From a checkpoint of a small transformer trained on Wikipedia.
Size: 11 layers, width 384, vocabulary 8192, 23.4M parameters.
MLP neurons of a small language model. Each row is named by its layer, matrix (up: input weights) and neuron, and shows model dimensions 0-127. Each number is 128 + 32 x the weight over its row's rms, rounded and kept within 0 to 255.
A block is one neuron, or neurons of one layer that tend to fire together. After each block is what it responds to, as a language model described it from the Wikipedia text at the highest values.

L2.up1155 [161 120 127 143 118  40 139 138 156 179 141 131  85 113 185 119 122 143 109  89 164 176 124  97  99 124 149 140 153 196  74 145 138 101 114 115 105 130  65 128  73 139 150 113 135 102 114 160 134 103  80 121 114 156  86 153 183 137 142 166 201 104 162  98 108 151 106 122 126 167  60 145 150 130 181  42  79 192 146 103 192 149 184 114 156 140 142 147 132  99 162 145 136 103 170 107 145 101 106 116 111 126  92 110 124 126  77 146 162 110 153 151 128 171 117 137  97 150 141 136  84 101 112 161 119 127 160  98]
Description: Sports "of" connector

L8.up178 [116 127 130 106 154 141  97 106 134 124 136  98 171  95 121 153 163 161  83 105 101 189 175 119 111 117 200 127 147  76 124 187 141 162 110 107 101 112 130 118  95 145 123 165 130 156 184 121 114 139 109  87 116 140 119 160 130 133  70 144  79 143  88 149 164 137 109 144 103 112 102 132 132 100 114 163 135 105 111  80 199  45  80  78  75   0 151 137 176 118 200 122 113 103 184 102 131 129 103 111  85 151 116  63 166  47  91 123 130 117  58 159 145  76  75 155 116 154 140 171 195 125  99 146 199 177 186 139]
L8.up225 [127 160 137  78 103 127  95 120 122 119 124 163 178 144 184 121 105  80 190  64  76  95  71 134 160 148  94 106 147  97 173  78 138 174  98 125  59  69  85 139 135 112 131 104 155  89 167 169 117 130 124 128 105 140 105  97 180 121 119  72 154 122 103  99 132 143 130 181 113 110 203 149 171 130  98 176 146  88 103 113 131  60 109  68 149 153 106  87 149 159 144 156 148 168 177 108 138 153 156  67 138 114 129 106  89 113 167 161 142 100 156 138 120  71  93 166 157 121 191 149  86 125 126 184 188 125 138 166]
L8.up448 [131  96 112  97 132  74  91 126 114  95 202 154 154  72 168 129  84  92 151  80 164 159 167 116 171 114 122 109  94 106 101 146 191 100  96  66 138  91 151 124 128 131  96 178 152 139 170 188 133 172 146 138 131 124 125 180 174  98 156  97 129 142 130 124 124 152 155 133 169 154 106 171 109 147 211 110 129 143  85 129 132 103 129 142 138 111  93 124 146 116 139  75  78 144 139 117  70 100  88 135  54 210  57 114  99  89 145 165 192  78 113  96  98  89 139 108 202 112 175 109 124 117 100 118 133 188 131 139]
L8.up671 [121 177 183 126 119  88 203 127  60 114 120 117 109 153 136 111 203 110 166 143 168 130 101  76 139 140  98 158 156 136 144 137 177 151 143 136  57  97 175 113  63 104 148 133 110 144 203 106 148 182 160 127  90  77 126 157 203 137 106 136  98 153 111  45 108 168 113 170 163 156  85 136 116 119 136 162 159  91 124 146 188  75 124 138  72 125 195 149 148 157 140  67 157 142 118 106  83 134 132 186  86 137 108 117  86 122 156  80 138  99  99  88 105 133 134 147 138  92 145  99 137 104 100 164 133 179 159 139]
Description: Word-completing pieces

L8.up182 [ 67 169 122 166 138 108 160 124 108 162 163 219 188  46 187 147  65 146 161  87  91 165 112 184 121 104  78 112 145 189  79 133 141 186 129 136  87 105 129 165 157 128 106 139 130  62 136 140 147 154  82 136 105  97  70 123 162  73 141 127 153  96 126  95 129 123 146 127 109 128 147 118  91 106 133 138 173 165 101  80 165 156 159 123 116 150  65 115 113 176 137 125 145 143 135 104 154 177 130 171 160  99 184  43  87 120 124 137 147  80 164 101 126  92 119 115 157 106 118 185 123 137 178 152  78 132 170 140]
L8.up809 [132 103 141 161 153  97 188 178 109 167 175 127 165 104 171 123  64 106 127 128  86 149 105 137 165  90 106  89 153 125  73 142 191 168 151 158 138  66 112  45 123 183  87 139 155 108 112 177  81 109 114 165 145 178 103 114 163 136 117 141 169  86 121  99 122 196 122 136 110 106 149 154  88 126 141 126 117 116  80 100 140 136 166  94 136 152 161  52 167 214 108 182 133  93 151 120 131 187 124 145 168 115 187  95  65  98 123 101 162 148 195  97 129 103 135  88 157 164 109 132 130  98 168 166 125 124 121 105]
L8.up1142 [ 78 146  93 114 144 136 139 164  29 157 191 113 117  70 193 188 119 170 187 162 142 163 191 195  78 111  97  88 109 136 124 161 103 180  97 132 120  61  91 138 138 102 147 128 150 108 122 127 123 124 181 141 148 110 140  82 112 133 120 104 178 114  71 144 180 134 151 166 160 133 169  91 165 185 135 186 157  99 151  90 130 157 205 104 139  91  90  95 112 170  83 122  91 123  90  93 158 127 123 163 109 131 113 146  60 124 156 107 153 102  82 151 127 122  95  93 102 108  90 100 144 139 160 127 120 135 177 120]
L8.up1344 [108 149 122 178 131  70 163 144 115  95 150 229  59 110 145 154  97 118 180 140  76 153 106 141 141  62  72 156 174 148  93 139 139 127  99  83 140 125 100 124 158  57 116  87 151 119 107 160 188  73 147 136 130 104  80 132 117  99 126 128 134 126 169  70 115 132 146 128 132 160 111 157 163 172 106  72  82 167  93 133 136  89 124  91 183 101 145 164 127 156 191 147 193 114 150  98 189 198 119 175  79 116 100 134  87 136 105 147 192 111 139 127  75 111 107 131 125 123  97 120 143 188  75 124 107 140 166 112]
Description: Full date, pre-year position

L7.up12 [131 120 136 141 128  49 145 118 124 111 123 103  73 170 118 131 113 125 188 136  89 179 130 153 117 116 131 149 128 187 120  94 135 174 109 186 120 113 139 103 117 122 109 154 139  79 112 168 141 132 166 127 159 125 153 138 112 101  96 144 164 128  81 119  81 123 170 117 181 169 114 209 102 103 129 168 128 137 149 116 169  84 169 137 128 130 122  73 156  75 130 136 121 162 178 107 143 160 156 172 108 197 172 111 145 123 101 157  87  69 117 108 156 149 150 154 158 117 166 150 113 130 157 210 167 136 134  98]
L7.up58 [132 194 139 179 104 128 135 120 117 125 138 115 191 127 122 120 158  74 124 104 185  74 176  99 164 148 100 133 158 121 167  94 140 159  95 124  91 133 108 160 143 131 139 136 145 165 109 184 115 123  48 131  84 127 142 125 171  99 105 153 161  55  92 154 156 148 171 120  99 104 141 191 143 149 133 164 184  49 169 102 117 125 160 141 153 148 126 113 209 130 123 127 113 118 153 120  87 153 140 147 127 158 118 122 183 112 142 101 184  42 140 163 147 118 125 135 185 147 175 129  90 123 177 151 159  81 143  84]
L7.up216 [131 139 137 178 114 111 152 116 116 140 130 133 119 147 128 109 155 194 126 131 121 135 100 116 116 177  96 129 135 160  58 106 143 122 170 114  97 161 121 108  96 129  95 203  97 140  87 178 119  99 143 125 146  87 148 163 117 167 107 119 135 148  91 167 179 114 204 162 139 178 107 141 105 159 146 117  58 162 168  91 133 148 161 160 142 156 135 126 101 146 148 120 149 169  67 127 193  96 172 104 116 171 134 114 161  53 188 169 128  95 131 135 106  79 198  79 176 107 155 125  90  83 147 200 130 149  96 101]
L7.up302 [159  66 122 178  96  98 134 114 133 148 161 118 159 112 139 147 159 103 111 105 144  79 117 204  99 168 154 178 110 148 135 130 142 129 169 111 112 115 141 108 160  95 101 170 147 102 192 145  38 140 118 123  93  97 110 115 123 134 109  78 152 132 154 136 141 183 143 177  69 140 123 122 148  75 118 133 170  82 152  94 147 155  98  57 146  84 146 166 123 154 142 186 158  60  85 103 129  92 157 117  67 146 115 173  79  92 124 115 151 109 128 107 115 143 150 120 107  96 103 122 121  98 180 138 102 171  99  62]
L7.up335 [135 135 156 175 108 127 137 145  94 157  90 183  84  96 124 141 200 138 167 139 122 101 127  99 113 122 157  86 186 121 153 150 166 116 123  58 158 119 207 131 110 115 129 138 168 197 182 148 119  90 141  84 121 162  97 133 166 158 163 139 153 119 165 125 107 154 182 140 142 133 109 155 144 114 156  52  68  85  84 156 197  84  58 143 133 108 155 105 102 135 150 118 107 109 134 103 158 172 148 134 147 138 149 146 160 121 111 112 174 126 129  75 154 129 159 136 146 118 198 124 141 192 176  63 124 129 138 130]
L7.up417 [115 165  93 123 140 161 122 137 100 115 142 131  99 137 158 156 148  42 131 140 133  92 129  77 151 177 154 117 129 113 130 128  91 115  91 125 133  78 159 155  70 119 127 183 143  76 167 140 178 112 168 131 133 149 156 141 177 161 127  98 170 124  96 147  90 157 165 121  72  86  55 159  98 100 167 159 123 115 101 136 110  85 144 114 112 142 127  89 140 147 129 184  84 138 190 120 183 204 110 106 115 163 169 145 186 134 128 128 156 128 154  66 108 108 110 196 101 112 127  96  89 101 178 109 118 148 163 127]
L7.up477 [133 104 128 125 169 121 139 130  76 157 138  94 156 130 128 141 127 148 114  77 154 117 154  54 140 137 153 146 114  99  78 114 169 161 126  83 116 102 138 163  61 131 137 206 129 133 106 124  69 101 108 110 140 164 177 122 108 124 116 122 156 131 110 110 108 124 188 140  98  77 135 156 135 154 160 127 110 138 141 102 175  57 100 132 164 123 158  77 114 140 153 118 138 128 121 119 107  96 179 149  75 156 139 181 117  95 152 153 124 143 179 114 149 122 175  98 174  72 189 168  95 135 122 151 112 165 164 125]
L7.up614 [140  64 168 151 114 104 134 133 161  86 184  89 154  78 133 105 145 106 108 147  96 137 115 110 128  82 154 187 117 119 115 209 170 135 112  80  78 101 154  56  85  68  58 115 126 125 151 130 106 127  89  99 180 146 171 134 128 147 143 126  66 144 102 171 157 117 184 171 113 119 124 111  38 136 159 155 115 206  75 142 165  65 111 120  90 118 145  84 138 133 142 116 105 126 173 122 111 136 137 172 110 103 174  56  91 152 183 141 151 107 116  62  96 120 139 127 126 147 115 109 166 126 131 118 140 135 132 138]
L7.up641 [122 202 145  94 103 108 100  74 133  92 124  67 165 137 148  99 100  88  83 107 158 151 220 138 181 149 129 120 125 139 147 143 176  82  89 116  98 117 109 102 124  96 141 190 141  97 145 129  73 116 102 151 142 133 119 119 129  98 108 137 155 119 154 109 133 203 148 156 150  70 164  83 111 113 113 123 141 125 125 130 167  82  84 139 138 165  79 142  92 170 109 131  97 136 144 132 130 120 131 186 107 144 167 144 130  68 198 108 165  72 144  55 112 116 163  87 128 105 126 158 137  87 139 109 124 169 179  83]
L7.up697 [112  81 110 154  95 160 130 162  97 141 115 113 160  74 138 113 159 122 162 114 152 121 181  96 128 178 142 119 132 104  74 144 167 132 111  59 106 104 135 145 113 114 188 171 128 102 163 170 101 135 107 145 118 151 125 111 186 117 169 120 122 106 144 100 139 162 127 151 147  87 164 183 111 113 142 119 118 109 149 171  99 104 101 136 148  94 128 120 112 150 220 149 160 104 121 109  87 120 179 157 122 129  99  60 107  56 139 138 131 129 124 121 154 184 148 194 105 150 166 147 104 138 101  86 170 135  88 178]
L7.up718 [108 147 145 104 147  93 194 146 117  86 193 119 179 113 122 144  85 173 153 184 163 139 166 131 124 175 151  53 152  89 114  81 174 132 120 148 121 127  99 128 124 100 147 157 137 165 147  82 139  93 131 101 102 161 154 147 149  50 143 131 107  64 137 126 121 122 116 135 122 145  73 174 176  97 174 123 129  99 134  95 139  79 103 151 142  94 108 141 142 160 118 155 130  84 154 113 135 119 136 110  56 148 126 135 174 132  76  83  91 114 177 166  73 123 159 176 133 111 115 158  76 161 120 144 113 139  78 123]
L7.up738 [107 125 136 100  74  82 120 103 131 111 144 163 184 143 162 131 127 214 115 117 153 129 111 112 138 171  53 160 190 124  99 133 184 147  86 120  80 148 172 104 134 177  98 167 116 129 118 153 119 101  79 167  83 123 145 169 114  76 126  76 149 125 150 171  73 113 137 160 113 107  98 122 172 115 108 138 136 106 171 157 140  93 135 137 141 142 144 136 131 152 127 115 115 165 148 128  78  75 146 146  67 142 125 114 143 114 153  96 126 110 174 128  89 144 105 103 119  60 100 134  86 125 102 136  96  46 165  93]
L7.up933 [152 141 145 125 142 128 172 119 156  95 145 163 146 127 108 130 189 182 107 146  96  56 139 124 153 161 104 140 144 150  91 132 135  77 190 134 102  61 121  96 126  75  98  84 166 216 162 122 125  93 111 108 178 182 157 153  86 139 128  76 153  68 194 174 141 139 188 159 183 128  92 118  65 136 174 111 110  92  70 127 140  90 167  74 149 127 153 151 113 105 150 162 115 147 127 128 153  91 143 148 118  78 134 108 114 132 158 156 128  77 153 131 134  98 115 114 114 162 110 141 103 116  93 138 151 136 146 125]
L7.up966 [123 113 148 103 134 101 173  94  48  94 101 155 114 182  85 118 129 139 119 111 173 130 135 138 153 122 191 155 114 151 161 125 129 166 161 134  80  85 131 175 106 101 174 178 109 153 153 104  86  84 129 145 126 130 112 180  94 142 103 132 148 150  88 154 114 149 165 104 129 108 138 246  78 166 174 153 106 123  84 124 167  74 134 140 119 138  92 117 171  99 108 154 148 203 144 119 158 123 170 107 105 130  92 102 171  70 143 117 113  85 130 122 114 150 129 144 131 124 142 122 133  85 104 114 160 114 196  88]
L7.up1000 [ 74  99 153  66 162 124 107  94  68 156 156  76 129  91 107 136  87 190 179 144 189 105 199 102 169 128  70 135 118 174 173 110 120 130 128 158 101 115 103 172  91  89 133 162 144 131 192 160  66 145  80 137 114 130 151  80 102 111 146 145 108 145  93 143 176 156 139 128 128 116 150 109  83 158 169 141  71  62 123 118 156 123 134 102 164 172  88 114 108 139 180  91  94 141 188 116 120 176 170 160  99 145 126 189 114  93 174  92 132 105 176  74  94 176 132  75 115  88 175 131 107  86 151 140 164 165  91 110]
L7.up1485 [137 120 150 176 155 107 173 173  85 184 109 133 126 109 112 138 138 122 131 103  91  64 150 107 157 144 134 135 174  75  63 143 161  85  62 121 107  67 178 178 144 117 175 157 161 131 101 150 135 132 118 160 147 140 145 109 108 108 107 117  95 143 128 136 149 146 165 121  82 174  87 139 156 194 160 158 207  65 177 113 128  68 136 134 172 179 178 136  99 133 118 130  87 106 137 130  88 187 115 150 141 149 122 125  83 113 145  91 113  94  91 139 102 103 145 142 174 123  94  92  96 156 189 117 129 107 154 140]
Description: Relational "of" after nouns

L7.up32 [105 107 115 157 160 155 137 106  66 185 170  78 104 141 164 142 142 206 134 188 150 112 100  67  96 125 126 119 156 156 112 126 137  91 108 150 155 173 128 128  44 105 122 156 130  77 142 143 155 121 131 117 164 125 135 128 142 156 157 122 126  97 114 174 142  69 183 116 135 132 114 164 134 116 119  89 153 127  68 124 145  98 139 144 167 161 137  41 131 158 133 167 194 185 110  97 128 124 116 132  79 160 111  89  93 142 101 142 141 160 161 129 101 147 132 142 158 161 162 135 137 188  98 114 104 122 136 124]
L7.up83 [168 151 104 158 118 135 124  93 165  62 151 110 108 128 144 175 102 136 148 120 130 117 137  93 175 114 128 144 124 195 105 134 104 158 158 117 129  79 112 126 103 115 169 180 158 110  66 123 158 141 176 152 181 141 166 148 154  94 133 119 121 129  77 115 128 130 135 159 132 144 169 163 136  99 142 159 167  73 119 154 121 101 170 119 160 130 175 124 127 149 108 105 171 189 165 139 191 160 100  92 113 135  86 133 143  76 102  99 171 146 125 105 186 128  98 115  57 144 117 129 135 127 167 181 162 126 115 101]
L7.up229 [148 154 119 142  89 124 131 169 121 177 198 121  88 140 111 159 127 133 109 174 157 154  70 136 117 134 172 138 173 142 112 108 115  74 148  95 122  97 143 143 112 109 113 126 138 128 146 127 123 122 101 144 122 145 122  95 124 168 177  86  60 128 104 108 106 169 120 103  89 120 171  99 163  99  99 112 125 171  99 122 169 106 152 168 159 151 112 110 148 122 167 171  27 147 149 105 115 131  99 113  83 191 123  87 131 114  66 129 167 102 178 128  67 114 121  99 154 101 155 194 143 121 104 145 102  99  91 113]
L7.up234 [113  84 162 121 130 128 134 139  92 129 186 124 144 112 172  57  62 185 237 143 147 148  39 159 151 173  85 128 114 130 168 113  91 170  98 140  78 167 164  88 103  98 145 154 180 131  95 103 150 106  88 135 121  68  88 166 149 127  71 115 148  95 116 116  82  85 125 160 181  81 100 149 161  96 123 175 119 157 100 130  89 134 129 127 116 156 137 154 166 157 147 104  97 119 134 110 189 145 146 112  71  86  84 147  97 110 113 182 184 140 146 174 118 162 133 118 124 126 117 136 143 120  82 164 105 151 139  84]
L7.up291 [ 96 133 195 118 103 156 138 124 130 136 123 134 166 174 174 121  89  77 121 184  70 133 140  63 111 139 107  91 112 145 140 162  93 141 159 110 121 108 118 106  75 162 106  58 138 159 107 132 113 142 176 110  79 132 165 164 135 143 109 125 132 123 164  90 130 116 139 186 134 124 137 172 175 132 159 134 167 131 104 135 153 121 207 205 167 165 132 119  97 162 132  87 175 161 130 107  74 137 107 136 104 178 133 106  92  89 111 127 207  92  87  52 163 143 216 152  96 179  71 169 118 165 150 112 107 103  98 109]
L7.up494 [104 178 124  92  53 133 115 125 152 103 174 165 151 127 143 119 143 105 108 133 145 140  85 131 141  81 130  80 174 138 157 150 112  96 143 135 118 121 135 136  96 128 123  88 139 176  55 112 126 132  80 107 121 138 129  90 183 108 146 110 116 145 189 114 156 155 133 102 112 135 126 133 158 121 163 159 121 114  75  50 124 115 174  81 158  82 165 138 110 110 144 162 149 199 183  94 120 147 116  44 135 151 157 131 109 122 137 152 147 104 166 112 172 176 126 102  79  56  87 135 176 152 162 139 137 148 156  99]
L7.up704 [ 93 101 129 166 118 100  77 188 136  86 127 141  71 208 146 132 106 109 120 164 114 167 158 103 135 142 136  87 102 163 133 161 154  91 186  70  67 137 158 103  73 146 116 136 121 141 118  94 124 142  90 144 155 185 160 134 183  86 107 137 119 114 105 123 114  93 179 144 183 152  82 179 116 131 116 190 122 166  80 136 151 117 179 143 140 156  48 163 122 114 165 167 128 128 189 107 142  97 146  96 153  98  98 120 110 109 102 153  83 158 114  61 139 116 140  72 113  44 133 125 141 165 126 151 112 123 122 125]
L7.up730 [146 143 151 142 125 120 167  66  88 138 120 109 133 181 121 154 117 122 161 145 103 143 110  94 173  97 202 104 217 132 113 141 109 112 162 121 167 133  42 139  81 117 127 161 151 177  93 143  55 163 160  83  99 167  98 189  96 150  83  38  88  90 100 177 155 172 160 114 169 137 153 125 103  86 156 150 139 131 113 138 124 131  81 101 136 136  88 157  95 179 129 116 186 205 104 115 121 146 130 138 174 124  95 113 153 104 120 120 138 107  98 109  64  89 155 128 133  91 103 102 156 107 117 202 103 129 156 154]
L7.up895 [128 114 123 109 150 134 164 140 107  92 173 149 116 116 149 103 108 152 131 191 141 103  69  78 182 101  83 109 119 139 176 209 115  86 107 125 135  93 145 149  30 125 136 116 173 120  84 115 135 125 147 144 127 139 118 109 169 158 111 111 104  73  98  86 161  96 125 112  88 131 129 143 134  97 159 115 161 130  15 155 118 148  85 161 195  88 155  37  93 172 170 103 109 200 110  93 129 148 149  92  82 154  93 108 154 142  87 105 198 176 113 118  61  78 143 123  94 124 112  86 162 165  76 146 100  80 145 143]
L7.up899 [117  83 144 124 118  71  90 142  85 116 112 142 149 174 183 139 106 107 123 157 128 115  91 170 135  85 152  67  88 169 115 156 160  58 118  65 158 121 127 123 107 136 110 141 122 115 110 162 151  87 136 179 105 165 106 106 132 136 125 124 147  93 134  98 142  82  93 112  89 118 152  97 178  97 186 136 100  67  53 103 145 133  92  78 165 130 121 110 158 111 122 168 146 220  64  89 159 134 167  88 116 202  81 127  62 164  98  74 172  95 127 190 143 154 119 162 149 129  95 115 149  69 121  83  89 107  88 106]
L7.up916 [ 98 130 117  88  97 130 129 136 106  98 174 160 179 133 141 134  97 146 115 145 148  80  80 141 155 113 129 141 144 138 124 126 129 129 156  84 129 142 138  65 149 106  71 173 110 153 131 184 161 130 140  96 121 110  52 161 144 117 146  82 167  72 133 139 157 169 161 133 124 164 118 103  63 101 130 153 140 168 108 144  92 137 119 145 116 157  66  50 126 177 169 144 149 141 124  99 157 151 148  75 146 140 153 130  96  94 115 202 152 145 192  78 113  94 151  87  45  55  95 176 110 142 122 135  80 170 105 126]
L7.up1173 [171 130 102 152 116 125 144 102  95 143 116  88 132 148 126 148 115 112  93 100 150  98  63 141 102 118 149  96 118 150 131 112 107 161 198 147 170  83  91  93 111 185 154 160 200 121  72 160 139 156 122 148 154 133 131 141 106 171  98 137 170 110 106 140 195 194 165 135 102  86 145 122  80  88 146 108 147 138  94  90 146 147  83  83 135 134 150  96 103 120 177 134 117 204 140 116  63 129 124 107 124 130 179 137 112  97  85 174 138 111  94 128 148 104 179 146 197 151 130 194 173 151 181 123 105 133 153 145]
L7.up1180 [152  80 107 117  95 197  71  83 140 177 120 106 135 171 147 128 109 170 151 136 112 136  94 114 108 142 147  68 136 141 203 185 131  82 153 158 158 165 124 157  16 105 118 151  96 105  80  94 160 128  84 114  82 186 100 161 107 136 106  99 142 110  88 102 151 113 132  87  54 152 192  92 196  84 169 143 144 120 132  95 120 107 139  96 121 123  89 142 146 114 148 141 122 128 147  91 141 107 125 102 108 145 101  88 138 129 122 132 205 115 169 162 111 140 123 125 129 141 178 177 168 164 107 159 103 126 149 127]
L7.up1275 [148 133 118 126 113 160  94  94 117 114 154 165 106 131 164 123  94 121 157 183 117 131  76 148 129 114  56 113 152 163 146 171 115 132 148 116 144 148 125 103  92 151 113 181 160  86 154 110 149 123  84 136 100  97   0  96 174 135  69 142 105  91 141 149  98 216 143 125 121 102 190 120 176 120  77 143 102 110  76 121 102 125 144 119 103 170  99 179 196 147 143 122 109 134 154 112 132 176 159 150 108 152 149 169 135 115 114 148 153 170 145 140 118 130 113 131 101 154 134 147 102 149  76 208 126 127  99 155]
L7.up1434 [147 123 137 191 115 115 140 163 127  90 116 180 133 125 194 106 116 116 138 158 150 141  63 141 107 120  90 109  92 131  78 180 113 130 132  78 161  97 105  61  97 175 113 136 122 141 159 109 117 116 107 137 128 107  98 162 200 132 149 106 160 112 122 103 117 137 119 164 128 110 166 156  49  57 126  82 149 112  98 158 128 155 117  60 127 136  85  85 187 145 148 176  71 103 120  99 186 173 181 116 135 167 106 115 116  99  88 150 135 135  70 133 140 128 138 136 108  43 124 174 128 177 130 124 190 167 148 153]
L7.up1487 [115 150 151 165 123 107 160  94 117 113 107 137 118 159 134 183  80 101 135  76  85  96 118 146 187 100 133  95 140 198 133 167 164 121 128  58 196 127 137 106 141 163 102  74 114  67  98 150 133 142 141 185 133 139  75 150 150  75 111 125 140  46 127  78 146 130 116 155  98 100 121 134  94 111 118 132 147  87  53 145  91  79 119  60 156 140 104 146 110 157 151  94 165  95 144 118 127 197 110 121  84 148 146 122  91  94  77 120 164  93 122  79 144 143 118 151  91 145 132 120 130 115 170 105 163 109 171 110]
Description: Dates in death/event statements

L2.up269 [106 114 117 117  68 179 158 106 106  80  87 156 102 186 140 109 166 136 158 177 110  79 119 124 131 122 130 119 157 144 194  81 192 147 158 138  64  62 138  77 147 198 139 137 176  59 150  83 138  80 125 153  83 151 180 140 180  64 137  79 107 114 154 142 166 101 159 136 164 159 129 175  94  90 101 166 153  34  97 117 119 139 149 121 122 150  99 122 110 125 104 124 109 150 124 112 132 159 118 142 143 114 154  66 116  41  97 138  95 108  86 149 181  93 185 149 122  96  73 126 102 113 107  93 171 132 158 131]
Description: Years in historical prose